Weights of a small transformer language model.
Training: a variant of Adam for these matrices, 509M tokens, 7764 steps.
MLP neurons of a small language model. Each row is named by its layer, matrix (gate and up: input weights) and neuron, and shows model dimensions 0-191. Each number is 128 + 32 x the weight over its row's rms, rounded and kept within 0 to 255. Numbers have three digits each. A neuron's up and down rows have the sign that makes its largest values positive.
Before each neuron's rows, "fires on" lists the tokens most often at its 100 highest values on Wikipedia text that the model never trained on.

fires on: " is", " was", " are", " were", " had", " has"
L14.gate430:158138127129178105127165111144129113142112116140119097086111093087082146111155210109096156125129151119115081164149120078160087121119147099148118142155116145135064127130078125149152076136165160142148154136150142145132128122170132081122170153119137073207142146102125106081109162154104088192140137145101074079099116109149158134085157142145051143129126182157092122197106058131144125125177114103089098097142147158113144081151131103164111168119174127138145102133156115121098180109134164081125153147074108108108100168154131080068081120124193063124054171146067097091086111141171137105
L14.up430:145138163133141174158158086122148132076224148116132157102105109140114141133104169205183115164138150183154173161139109149116134118143147115147089094164139103133121119149198183190146150166199128133122092121135112134148113120151178105184160179106187083158159132147068094161136140121109112166170094071124098149145150086190131123111123189117147112089106100115089112149166141210100133136108139135082089164119132182138155085119130119155095116135059175150171158032104090088124075137138135155107075109115134158105107107109132096170086075136130141081119097185179126179178144158124079116

fires on: "\n", " +", " −", " |"
L12.gate76:136092080088128173131154167139141092189145138078116087171108119094154186106166118143153184156163159141116105173154172131162104105123153117171114122139102113138102111147123145139194136135181146022053127066155155108124070140117092120154135126140132151181138166103147120133142122163097054108103140148096086154098123142101183151108138095153111092184166135137168157123114124085121121127059133164160093079095153144130111079094157137122166133139179080121129159119117092159101198134161149094109190109116103142120110135110124151087096137178174164159118149127092110100132150122154149127
L12.up76:126084119081100139108109080118116127184106104126082080091118187142205189115119114087198130094124163146175121140143160142229085153173112104166119159157148139170097168114116155153200148117116133044115084131124101148181102091094122139178148125113119144144079138109145147119094094153116141163118170123070200200129092169126175112138124128153115147153155113130152084083123134094096174089085093111112152170124144188147099137083141134204169119103159126147103089114112139107098195114108130141098162122160139181130054159051096149089099131167110125189147171098118145174095102122088135168

fires on: " ", "p", "ps", "op", " Ep", " /"
L3.gate615:141109123129129102161122150088162116125181164147159067124199110082132101106157131090118104187129153156182162153099134127161140097134119129171155109173074065167144137199166092187201184133060133153208126199068137168161132128093163147120112139103109116125146127164115100124133164121151121117134126121141144191185068152066116102066121132091151123147097150122163106128167150120134135110135114172077114125061177215144127143125156070109122121152081178085149133152174166118132123115093163130132121141096105100114189138067115105146132140087144137131124085107122141167130144138137124099
L3.up615:112138142200112068163144146142208099176127150173110158199092114173109102128105073089180102110165125098112109122117204148137137169095046127102108069108163082182118162157113100141094123099123163112090131155077098150131140113071118172101091128097112163182157100137138102133150115104127146140144178122115151146161116166150171144152124099169140115128103137129177108104068166094116101152109127147148137113140055111064133152168140121147114098143082160153142081123143159101084126107175142099128135143117189094147139148241114145171121187102174114087176083099132086170123177100102064128

fires on: " \"F", " \"R", " \"I", " \"J", " \"W", " \"T"
L2.gate496:113109113123114050096175094121194128087163140110130050104164108118149122108154104131108122133158173164189142156129104172128132101106118092151143111083101152128155147143156119142127151184038146133080136164115113159130073092102131104122050135051109106104108159133130145134122161112130090176154094165077099215178092179099141093107103091134150185160139157106159083155140156190183179119136138166090112156085155199126146146118135106126152122130045226145082116164148072090162160137092125122199111132120130126115125091151150108193144124129146097115112141113140099164090124178146139147
L2.up496:120100175123111079056168120140153095141188125127152133119128158119135113089112089145128144101124169113122164137072078156126073116074062143101118079088111117054199076132120080128155128161082112179091117131100065129123104094096111058150105123182034136132075170137155122147153151155142161142130129111091153129094091105125110134135118042112167164126147085119144130067127137138108149176056132150153144135122110101148120164137127113096183106136046161150112160144154130147173132175077118181178123129192160161173163110155102166167134110125127102126067142114158143133118098168097158137

fires on: " ", " June", " 11,"
L14.gate72:120130105145187114155164132128107145109185135055115155133122150034115134102080118166153191133128094103083166090134117090126161177079100173159129162154126087075107179168087113136152113141197147113145175176084171120081117117127085149136107236144119108144121146156101135150190132095138140097124161075136105113115121104102152073142135106148102078146144161136090171118123213098128131171108110153110098100119094119094168098120164110085096081169137129060147165073104148081160150130124140169126123101134120107197147154110107138119118163133147131138099102115095119127115095094124129116
L14.up72:157114104110162135152127109113043138108131152126175144115105151097111095115108125138114115175136109132117148137111126132154136136124080108096179081172144093097171117142110114097183150106105121140173186129165133158165142183141098178164087128170091105120201118146133117076120125199096160153129146142126169067117118173145156084128134169134102156090125134178142106129135138139205139163129126151156126167164174170159133088116087133078138172152168155058103160155164133145100113139162158138105131075127191160028150152108112115112104167112129092171144141128141110097174168151137107101

fires on: " to", " in", " win", " for", " from", " into"
L14.gate32:177092122165101114120162116137066126140121144046112119131124112155176115136147135056177117159088080150127133126125109107152234067128138062138123180147111176127107096147120120174105130189107162143135165157095130080124107185074150156122152119167135119189085185142165123150110129139150119062105095073087062176192163115150115065116052123174131138132167141215085108108164108117131107143086105087164142086171103058133129170097122122137155126116134091131102179142165165194091118150098146097105125169123128113112155113149087130139135149146163097062138172116125136115161183141080097154
L14.up32:150155148108126078137109112153138096122188161141146084151114155107117138174101108134139153144098175114180150151117066113194115120123099145162114128148107155209128177118146114073184092139141080113171098100198146140138093087111053129169154200077171111154086105136148094116117119160125189227000090120112083138107128139085127073103138144149091192117116118131120086172089146142143113116132180160111153143154113069149125140132131154134139112158077176102159171120113132077186109111120146147108152149078115121071165101126144165111134144132135130130125121134106064141063171109141117138

fires on: " of", "ac", "ater"
L10.gate152:111088144193144104129172134083141163123128174126101097125147088084135152066141146144141128151136176135154103172206150152108130121185134119120101116156101111132130154136150052174107087132154124130171105176146137120128123162112141056062137110103159076213139154144127143080113135163093081146143098130158121146113169050111088118118136121156193072178124091151157138160081122206151097158153077132122126083101143113145120088099111127137116128226078137103159128193124126142154108159115156074119190114125128112082116085160126119135171073171104148080128126181143184110196106153155165127
L10.up152:115123073154147151126158177086097094128130090154145115147123068100131068077128108116132148108162100083126141167153146136125120134141119144152080149184147132081154178194100166153137064124120082148121212083081138149127097072112159104135124160115140146146117150203097124159116116133140151168108076111165146144124106091114142151147106178166110117124138106093094135130161163123169171081109148098123141121114105138132110140130148158132129099121128077127141062207064113133095139148084126176203135113177202099144096093235057092131177123106152141125141116158143097127116102108099138137

fires on: " to", " on", " with"
L19.gate466:123151141155142113173121102169077070103192137147118118132106135119080092114109168126123151131197080152105103088126092146139179100146130128143148128103119144138119117125071125096119146144127172160125127070190137080146131203154144085091117184180180146173145184094154112091161107105172145092131081113101143104173152096103132173100142087153173146145128089175126125165114137187111092146123088101120144129081083126159114144099141106150160103176126151123166163099155118147162097125150124109071137123074080070073190098173140105169145112178215072145156115156184162158169093185085127098
L19.up466:098143119096162158186113208122129145137153132162099135120094135162086112159110075105157062122140183122149102058116073106065092164155118163149126086143159124128173127111138105110142148076139067139148153070155112121107160168171169144153138193106116093139149153112157122059081149059124225128229125146065144084166090148103130125127130132082107180170121118124118178103082159120093084150114088148099155151116151178120134151127129124082169160169047188121132106102152133145105098086142134113141149122095155132126128195094130126138134092088136101156109165163170163157099108075153180139

fires on: " \"F", " \"R", " \"W", " scen", " \"c", " \"P"
L2.gate435:139082132149147083149159116119167099101100159151191111107115116070171142065110148142098165158157139203166120130102117086129137070162098118195174099145078118097044133118088128085166114186062120133133159162085123103084137146129139105168088125105149108173148191187125109075137120162102106092096088161127117175117081129121130128146119168159102136140118125131138116152129161163155149162086124154129107130035169160150124099119112120145133137146091157152103138154185112167130165100141188148183107153108109120140139115126154138174170100161132154140061164170106137133099163166201124070
L2.up435:113086181136112097108161128118174111139097150139177148119110140076171092065106137135131143140143138189093171127057134045139095076102089126171161073099075102043060108119073132103142117159089129122138112122089087140100147157138160087150110114117112139137144179166143120075131105165120095097079109167121107152050075126181128150153151125139132137119124102108121111119071141143104128197087102134147124124061114103152146151118129125123131136147077156150100102165179148199094132125163181152146141142101094090145121123130169169126105097171134158130072169188100177126092167180154125093

fires on: " \"F", " \"H", " \"T", " \"E", " \"R", " \"M"
L4.gate266:158128109103134124147164084129178130130184160119142157144146112069085102065119098126123086160110108099168143120111094085066109132070144120096152156069148096118167079165157085088086113124071135069164147155144107126113125162100135137107116174175217112137114155103089142115093173151135107127161077167123113168101052116137117110142168098109118122123152162150153165159168120176105097176118130125119093122109164113065134142080139080132109189112089143130079191131152037099186139164123164135116118117155141144100187088194153109159118081115125069191095122141103120105159126170107113111
L4.up266:101082140110127112119174112103145122111172149084121132150134117152110121052156055122212081154119153154149173148090114058089107143123153139114148137102138091103110128127122036075127126140082116132175149135199107158105070132128176090154093086165181165141088146119117128095079172159163139100128069146095097183099083123114132134160153081115181117098141092104151135140145105149067153167083077158148133114128139061153110177138130095072122145125087093163091168140173134098162129162100146187109150086094086118128158118179120173118108085094095160122076189120066159073153107156103157136

fires on: "on", " and", "and", "hen", "ra", " Catal"
L2.gate325:151102016138171153178137137095122154098121134102108087145117102139181160116113118143143149111160110110117147112139090119130135110111122139156064054136120122131130165113151119136177149122147115093147125184131156118087172160157116148105155188161157140115134114204119132191123143095208182142173117148161161093137113105117092153108136142104091121121126108181159099184145163083133068108116096157094055144118186086089114103054136130173130175051112123139139157142155088080106146120118138128228092145140111151112191045125083131085136125110091151143125137151074088109136102113157182151
L2.up325:125105106113117125215123135153085097120051107091081110080107159187163086137059113131146134154094126167136127074115077093140122122102122114152064072100116169149110131085148177121157092120167109151080104121134169134079132117159155104137155090135101144097113146158169191115188110090165136119155136102142182102169144163144088172108144176111154134084155088133101139149129116137098125158124116137142118167104149081118117130101119165108182133048137139160148124150132104117109156163132127187118147088165094125105152094060110172053133147110100129148167122117106112118103173147142122154

fires on: " l", " Sh", " L", " (L", " \"T"
L19.gate388:113120119123179142166186152154111134109116096135175087128115114137138125069052162183134149159108108158152153113147118134139191155095139130150083126154136123194161128097095112108115129139136138078081130159117126112177156124164147137193156152148122092133169141115089126133111127131142149176098175091133148123181096135114119103151109141135109104148199216120195131066156138150065115155101121164169112175132199145146119143081153110080094138096102111067148155114145119113085134065098129086140192158168173158132092127125127130152131131067123107104068161145157086146108146152118179135
L19.up388:165124113086125113108141074120167100135126085203155162115086155087132157124098172074187116148100035158057120129131192161144093112152125147121136131106181164137128150135112128108059159180130140138079171145141123133058090166118115153107157172106091109104158213169117201091098173161160108166100173070085128104090180184192091134117122100122108164218153095112160060128116078108037158101138121109089125143123107204110114126139101066140173146142154113145175099083130114083126111128186145129081093088174134140098124126116082128148117145112146156167130117102183187145129097137107068138

fires on: " to", " and", ",", " on", " |"
L13.gate42:165125124117169150149135142108057066165110177148130098107132172118132133105145140148071142139137064138151061107124056129150110054158115081148160142085149100141083080109093115136118062127124145090108097134112168118181097162117176191120135150140138138113106070111167126087117114157156152112136129127119104170107087135130090212135085152145097151179099136133090162179097077175088163178104096100086101130116066127146134093131163137112149106144092193094136107113145120130101138079106144141160121128141093109156153124150137036170159124086171111187112139095158058124165144148121142060
L13.up42:087125126103123127132096175112165076074124096041105119107163142163118132109162123075178072103126137124066091089144074150112140197232105090149089122132124121197163163172107201143137141118146158128111123135136163093107195205146068127165132157184120110105188138068134153108178156176120153163127081109119134126108088125183150177168140157113165126150048174119142132139084134106102135107145148117124156126188132150145117183143116173102095095185168176217106098156178097136134171085103109115067143159168143117173111113124120102108188150128162115105096117196105169097133127130141153092

fires on: " to", " of", " following", " against"
L14.gate341:156114129113150114103110157095130142099116204151083095172126089096174143101092143146156160141148153153117099176141105128165140136152125080147112108174059097130100106204106102137170140135087123170150167153137079139110129101069141143124162105160125078077175130117177157154127140147067116065085131129125059111098130088166078158179125164099137063150117107143060121091127174107162162165079092141075156115109154172120134101085100169092072127110124112160085141124144142174171145109124111076121120145152060136152137108134185090117133127208137133063170118152121134065148097153164128144
L14.up341:102104130166175170129147155174075123111125156131134074118145156131082086115112159095174219150153150125119180197146065153154141159122150117141038151156145096126133160151128086142124153148092158135098132090156137111113079117096111151121136149175171092123138115092109152159127177177130175102124109154179112069134075125187148151136102177103038097168114153089076137128179164155130153096082096117169114134117089151121187095111089184114138111160072080112114173202142095110114149180073175103121062144131036155121152111146121157167122111126177101152104108128139160091176139132120127089

fires on: " an", " An", "An", " Al", " R", " E"
L18.gate29:144064137123129127145130077110168124143113204112075129153142122076179165123077150079106126129182117148056073141058115096109144139162119168136211140100116105115161157179114120079096067102095147100205157090176142142106113112194132081123140147136124075092104120127106081115213140096115121077140168098116096108112113118108134139132079133108160075084127099119138193117127112138089086207064059113080110123150095117118129075104110172146167164136149128059139148152081113145129155086170137074187160103066066108125140169182111204117113155070110113105100146099124165043137068145170143131
L18.up29:157115098134154157143137134101122156151133125156121128172168107194165114130100078146147076113140126060131101137138132131110153123126116196087173107081168136146120164099098158087138081144132108134064152159116133180131080146083203098100097165146113122135045144117092111141120138170117129119179151092124197140129132167188156185160111121086190144145180146147166180135133092074123137105131174120130128162084139108093107192130191120138082064024120124128093048128118146116151163092166115084149155116110137168084112146164131119087157181114167077120181098149180132183136170129158146125

fires on: "i", " and", "ah", " |", ":", "an"
L4.gate497:113153091153108162153119119162173122139138108039103095119146137118116191152171072128152118134098164132137070134120170151154082067155142143142207128155179038167093119152091124133176105127168115104120077099154071174063131157140112149110160142145098125163124123110142147136168129156104092130103043178024125122097133138155122133105163144154156138131103056150097161117140034081090111170189126122033127124173113111155151122123152116157115067132149199088125139091124097158104130136122096161117135113090124126150123115138142119143148106154198081171104113097102052089076150123084075060
L4.up497:126220134115154135136125107161126130085084104136125101132092123173074087079171167127194127142171080147130163113175069143148108130061106076119081129100139123112141118160122151101113102148135189107139107123128163114129131130126110163171126169133159115102113087114144095172128097094119122165162046145108119126099100132207153159139147099153079131139138129147085154069124156100143161180130102097143109133111159149138128129087185176099116157137145127107125118084063078086148137103172097112061176076086195091176134162166113126138204134124169066151112155141122133100168140130094187161

fires on: " were", " have", " had", " are", " en", " also"
L18.gate426:111134089120130099184159130107114135074103124072162150077088073064109119058114159149128052168101072165098139097192114107171118118077064130124152110134142145128068093161114080145111106133182134084174117109098156136092139146110132092128149127171091082158158136160165140095171139046138138133116116129126121152114138174094144093133140125153128179117169164208114120135095093089153069106172131148184085037135175090162114115120103115142093154102136152109163040115115185125164172076133133138061095099135102139115138151148123115103089129126083096131149114071152123149146093146127181135
L18.up426:135105103080185086083131128137160125121123143130121060119106150103142118093121161165113086169091161157112113036119076160140151139155105137127105078139114189115147082138181155124137148159110119183146138117115110100057181154145145115136176130103176063115120105162157182104138142094149123088178107144190094200085139119140143065113141172126147168092174155176098148142122108158127119151163136107094115077104157180181098145077120096092143158112054163117182103142082141101156136105162114104107080138144089088069108102162135138084144127135098105149117110137192162144160111174119133095

fires on: ",", " to", "o,", "a,"
L12.gate341:141135126160171105158173135118122103141127135109132100146071112122153074109170141071156162117181096116092072125094128113085124097097070103143152135162074134162092164143127118153145103199133126122171148152104093119131136133163078153072126123138122141146185102157182104127083213095149164057138132129122146103176138106105121101137101115106072064184104073153069143136115109148153145127097104105134137101128119082155146125102132134100124144173119129110079169123153115092134136120098093153116112127103171126163149101123157125154159159126128098121114111174076101057161135176121125131
L12.up341:151087157084117126163145162138162122067125069098062217109132170170073081126197131073115167104093123093095121106104132126085182128138087113160147117168110113153118114106115098120108100132123169138083115048097134108099217129109118136110141126104086125114137084169091181112198129171097152100119183137130171105143151153149093121163071161136167113184103123111079144105105102121140180157128133108128129106170192193125184145192039180130167143179152146168101117173098120129148091149142136165153111102103136106190156131154115129123142158134121119068128086168119136102162147100179108070

fires on: " to", " from", " announced", " about"
L11.gate552:211170146145120168191118101140097163092153124124110192104107146164118189133141158046145167133096124074198086137117129150198192137133122140158128092122139122146125127113073167131143198122116144083115124165154160120191084096139169136087143130157179127152140095190126123101185161111126171113081117124119107121167160077154095157082136134109131112116095153178132093184157082159145163129156133142122181128104121127105164149090144113083143079129193099128141094108102163139152094134135136149120097111169091092145157124068103143123159188172154138095158101177147115168162121132122039111
L11.up552:163093138130183062165146094126154123107155121109049067130085137099101126101100151109055178141138169162179112206141068084133110129121087117120127114085120109134129162128109118125110155071153079124132068086155147150095115150204104099113105133146126139179155161136171105081119155109166146134054053123100137126126171156133111122085117164083087191167072120114066094129098143113172136150097153156150125104084105165150173175118092115154132143127093104190115137119151136074148123112054102159119152123090084145129127092109097130115148117125114055177170085055143202200127137116151117116

fires on: " L", " l"
L19.gate188:113109117149112072146134106156111130086066132154175044135128125145114087050152187088114142114128145179163125141129068112123138169119173102092163108095096166107152127126114165207176117127111141118106148133133163104131157159122078202149111141141099128149076130150071169112115141132111127146135154140146112123156124157116127129134121123142096149152174113079117113084124165095145084137159109149143106089102134121147155104149132155102086181168058169066104137133100100086092100126146074049080111153099160132152106148188096109102137092188172119062131097128136109144178151101170188180
L19.up188:147159048131142138195182172111141108095123140153117163107158128089153059143069120092112106169113124101117075091128086137129170110106077146164143108112148162137070196130069091135122152093132119130143153125101107070128196175095081143091122149136153085167146162169132153107069122194138152177078139136109161160103152132054138134119160114098145097113182135126122141136036122055123111166120083090125099169143112182126162182132183127146177160128134143135120061084109164154136199125126187147104139127140143086137081140089145123157167181107090093156156090162126147115160122151186087131

fires on: " is", " has", " have", " are"
L7.gate499:148120152131117148111095183124091092093197089093146078117150174126117088156149182152124195136099129173141151125119137133119107094148154087160202069103134121094117099116079163113135080094146134151125181157141144116129196140208075137143177122110175079183121162182154074146112203165129102105081138202122069168110144080140108123107106114122098132107090124103142124187163178169107180165182106090139108075125095134132182129123112101084127155130096179100142137151168061108102097158149179049113113138102175123133160098200122118112122160186213132131111101170081084120142133147138109094
L7.up499:151160143147115103138104080165103074140078133148200154082102136109085150106131169131153142124130101175150149075147093088096176134118114124127157150088135159151150141163144129160154139147126137184121151103048108135160162077124122136135129141117154086103157105144103118089163163101090119183125107046137126090133110165117093072119139148091078161106128183184058154102109168140139119152112167155197153133091086175177132068160089147111148095131127138113116135069096129105218123175131126166113123120167139161145139137128146126122105110118130139080146111171097099115200123106102151149

fires on: " was", " to", " were", " d"
L18.gate428:131095137171195188112157128120163016051167126092117114136085133120098062114157141098154145150165166169103105170184113134154113145120159121115116088098134128168075102142124100152082103132093146081147128124109154078152192148138093170122141124144145096187165145156193118143139145111156149056063071165144133043066109127196131142132143159138151116134115172108092126124101134125100111119099158107073087161154123086138151181128108166093150128108140135124074131088158108091066157115148128103135143099116139144187143150152070056130113142109137080095115089116112063142155113160180121144
L18.up428:177083146166127110128124109100120073093199132111122148109124082124172115109136122100164137118137225161118150152134092112080113180162142140081120109129108050168156095128171125115096175115129113098123158130191145148059138108154179114166121133117104134162089190108165111081111191087154162114152063119118146130162104122161102122112129113130140109149109103064062146080124152171046137157090159127078140116193131148145099130096101140077137114125056130185159153126184181096113127130129090114131130139083119178192094097140127076126126174090129099093144158127123132188110190150151115132

fires on: "B", "D", "H", "K", "O"
L4.gate276:154094155180129135175155141155137151112167121100119115119166107180117159132190170144062126133164102119143105157070161092134166138108116095115167115120148059131092099111081112113141085122110120119142126098125135125127140164227141185103149159143108145207129114126127097131108158141093168197138097110165136111093141165104051113067121125072108131178142110192085202138121118165118166131071155126073138127118148132122170082121159121115090144120104159097132144182084038106144141067122134121198130073100149150103182123128148135150176137123182129127060123156061098184147138106123080131
L4.up276:116162141171108101100136165165088184135112092101114071082075126173096097142185136111086110120189101108159151091161110099095176143099140103117131134064182124104148072134116144148132070116132160145137103100117094141125131136159121122140092147127091143106101098104108093102179161098129174190151132179117112136118190121156101176175145126156132142123103150208066203115156150130132137113107144132131125127172160151126157071082154117111071154072088189060098150134103055110137148114179124136161129097141128125132123159116121088108172156122147119111061134123113088112126081157105147134

fires on: " to", " would", " can", "o", " not"
L7.gate263:102121107155149166155141131156121074142177134130144122168168089100106112098132113160089119181123122171100134105160117141114121142109180123113160157117128142106145145158173094121139135164222150112134172187096069091092119096172140158217109139136172156130156123154126118155069175161146075086107092125144133088142090136121130078114096090149092128147082169069138111126211187142132173135122096117153116116047098119133143147148118123134173164159119122120156136135165119115044141128104106118073100158111181134153200146210072116130147113114190114162175125104131123120150147165182149098
L7.up263:132123112114149102164124153189185138153162081122123068166090134113128154180111086187074170125067154160119115155141103137093108124100115107100127157090134142136134119116073126099164118112218146137075099212117092128126130145175121123117104148143107142143167168123153157114057172169097118103155077152122167103130118162126125121170085162159093125162139175125178108198130126122158181145161127153166128091095088136142133087124096143146166140100131158094116120085167175109098145144100107143055103151138093111123174150098108107137112073154160110195113158060090183110133105093137255119

fires on: " to", " and", " or", " –"
L9.gate468:189098088153112114089182120148158138163104154155115123137108130111135121106171052102129091118171119141128138132128151091161131086142108093110179148182127030134107150152059147162174155126129133132122180084116183113160125117119118229100114167121119133134168116089148112071155142130168138117084159156115094134128152163128169158132104147138116146140102096193087095152132152103127127134092145217182128101130121145142152122134166121161095127178142126147078142070145082188095159180098127114172091151060148128102137105171150086186134125177122072128126124176137027099140182157134161098
L9.up468:163148149138134144142101132147109108145143154106143160128188210155152118149122094148134128152085195146145129117097142107168164114149131091105121155157110161170114151147090187100101140088159167129054131113133131120137211075208073231162100146079119079169136112141149183122194121104123112148098094168157184128126126244144105116192126166064153125121130126141131164155088120118143160150115186087163163137117150132141199142128109118078172083107119120139113120082111137085098098131108130153173187141197183131189107110138098178135101127138227066114114096146178080185119148145144104100

fires on: " to", " of", " has", " for"
L11.gate119:171150119129138156044161130130097136151197202103138100026163135070151106089113196114122174141130172092133094139121071168106169120142153119182090148149150155093069121166110117164129143100166117138144095139154130117117125181105126117121148171153135142129123117121133143131196104239124078137118092089168125154111149126119097127144119157132129062156194105153108152115181130205136139140159132133135135125098182138182165078107146154108117161126179118112168157085124104146104128127091142106118111171125120080077149086101156120163165152167126105058101130188129117150146093181131112125
L11.up119:128123160091144149058141143111183174167105103151157124081095169129160108148140120089151145107074178125150125153117146167172111180107174119178198132152167130114146079104060121161161111071135145150088146119158155131177114108095138140133074110095099147103142082136087154080129100156096163152109138124166076200064133133120132123169107187148104079068105165169105125150124144120140197138147095087155143111057180087141095084146143112060110134117068115121145144070097151125126126110136103146135084157206116076090132107099059110122148134172181153131130073132146105176158131114144144148

fires on: " and", " of", " |", "qu", " to"
L14.gate407:117136113124180108082208112129129108105137138187143102139127097081130161112180111162102151139159160169132096104102105090089098076168114089157175161108114119099115094146162137135130064144126127122127136102049123154084080113119121160113130114163126153121111140080132122164100113181146165098144172109113167080061144132094131186157155137098137150124115144102106189142106124168144154154087171098089118151126127124136182092111149154063146156146156172055052131104149150085110152074094125116098203116169102082195094106120166128158124092096178123101143105126060157162158082169120147076
L14.up407:140127141181117105086104123184118058115117152131093190161122148155155181118152082046153119103126121159086082080129133182122125137113121092088152119192125220110147146129069169103117068154087125101146088130128131133140105118118114139073145149146154123205153148151126131140114098119106112105150119087085131110074172132198104161164104147088151157164129135134146141131115136164160102156137128130162145082105096072135176104141106159117123054143106140123172181107109137145089124139095148148135180150121138156152206065149106170113101149131112126088109105182168123182137141136112113147

fires on: " −", " are", " who", " is", " were", " |"
L8.gate576:129094125144114160157134167094128120126129169136181094063133084080118173117120155148098166132064189111165108156141164142153101080123142067127179132106121128147135128137133100127127145128106125080154139187159145109149101178168135125115154159130138118188153186151135084136140127120090057151107069153150073126067070096138167122101161135156112165188099101127157130153196082135071124128116138158113157139103187120134128085107080112084141156168140135116111117129181130105091149130136147069106128093101122115123122072102117128112085067177124106179101135130093085104171150137127089066
L8.up576:183081113113167124169107111102139177123152086091078139158118153131190151189108131158170118129136162098083106119093108128155154107180158115112114143141102091176124149086068122096111184130149150105173065110165139105108100177102077142140124090116128185134077110053157116127169124140141145153132114153132243197118153099134161116123142077113114131172150124118133113148132134111173128078190160133130204104161125131102118113106121089106134095121173081110165152133111128145120173158166143180138132129084138082086085136100051161081098145155104142132090196140129189128076118153155160132

fires on: " the", " of"
L11.gate376:156089162137158144114098133111205143097119174190143129137159142065127165118148156111148144119098151151146118198164170093137076122174089132152087122169061111137103142140133089108161140165098101182088111151161124117118124133148091138059112133078115116121146188151132169099149101155160122067153124105105113105082102125150049170123107122140118103155136095160163084207055207133147070191132109173115158135129127089165144173147074088240139079152121143124152099118174177134111093083114124141150106132101100166123136075152141158177108122108113161114099183152119118132168144166188196114
L11.up376:127145120084144120088166111101127109139114067165151089187116120114096121114098136104169118123092178147102193117144024161083127073172140123135095112174197076142126150133141060142122096116149143112136136171098102187111176171089099122132225112134143071112143145070081123199100174171170127145169125111118149157131072123146119106121165161131153096177181144125172104129153194121181108104128193145124075205131139093153166114142134153190142102132114116125090149145163152187066140163085125125145178121140155171119096156218089141131070092119123163113121181148131123155106100131139124143

fires on: " is", " was", "rine", " are"
L2.gate31:112109173100137196143163183151152122175141146146125105077154101100093123127111125154179139169106165188165130152126172106102111102064131088102197151111105124139117076126136140158075164168152172146177151200098136106108157113108088151113161168111129091127150142088133064136146166160113073117122121160121106095133168159115111091072187103150099121118103137188152205096117188185106118098167126154075085108104167157096104121119079120177129122091158142140142122118139098114120119106181141097175176169121114108157109090105124085098103138132107095125115066157079119095140168195126133130
L2.up31:109154141122138119153064150134134117116081164143128152133127153134130073186102102163103091079148112131139162094127109136131140106146112176111111160085091139120146152131159149110121180125147128163091110150140089081195101123063115086108104085114059188122116123131164124075141061130097143128144127081129206080146152111117129176146141104116156149087151153085143075130120112129159092143151161086156211060135091095139077213136126120133151073096101043174158080125121215165134130130117106153107133079128135159144064131110148128132112155108071172116177155130137200126119111125125202154

fires on: "D", "C", "N", "H", "ich", "E"
L4.gate197:093103136159118105148141128107136219120071085125114127081159104135179096078098131156115120111155079093145109128100154074113096116097093092073140157048176138178128125156109107141160143187140150186133117106138117157117149155130118150122132114142085117128091118127115125131079139073160202178188113144142149110182150136089124094088169157098078165174153116173139168117147099093042125119095120173131122158135215136113135114142111140134151185150088149121109141190086154156133150155113104100159140086120112121097182174101110159145152171131117134135037147101109081165179121101123110134
L4.up197:108169103241094155090138090099101145138135109116107118091089126136139093115148149133126123138112095066114120109146129115103106146100124111097143171142170140138136081153126130127135046108166171104155120135124117151088198149190070190127138103190156112103173097131117119175143139125134140144137107207089138090105127073162154130150111098161159136094135089159100156120091137126094068191129091138134116152159099126147169079104198196114066179175161135114161150118128109106039123166128128041150158090160124113100143161167123158125170115111133125134093142115115044153178127133152085100

fires on: " "
L14.gate510:148154077143139048154141140090111158101156165080136091121108109093130102079135172115186106146162128146144126113111133084087115147110070128147105143129112129112101134145170192181088143187146139132142185138086134217170127113135147084080107154105114066108135137221136124154137164107135127111098175061087135159133086145192121126152133148138154124173100104089080184132103191158159187097108119130123103168157163168135189096143096118097139079142078147097079136063075151095132144113187140129131122094161130191123133110093087026132093157126109150070103064101082187144107088118105110150
L14.up510:090175157141176099102095159157169146149157129185174085110106156134047137137115100172128088136102212142125123140104146162144162118131101128120130080118141185128152084185123103125072158041085160143130175119122131138129121128138147206082152161152095091122125145141170105116120124105131124110069175127100114090139131170073116123133177199151121156129129132068134102124056151111129149132135129140045142151091160151136138105156178124131088165150141181049144159151173093165140135051094126196146080158085155139144160095118116122132198150055154170070103075173174112082207176101128099101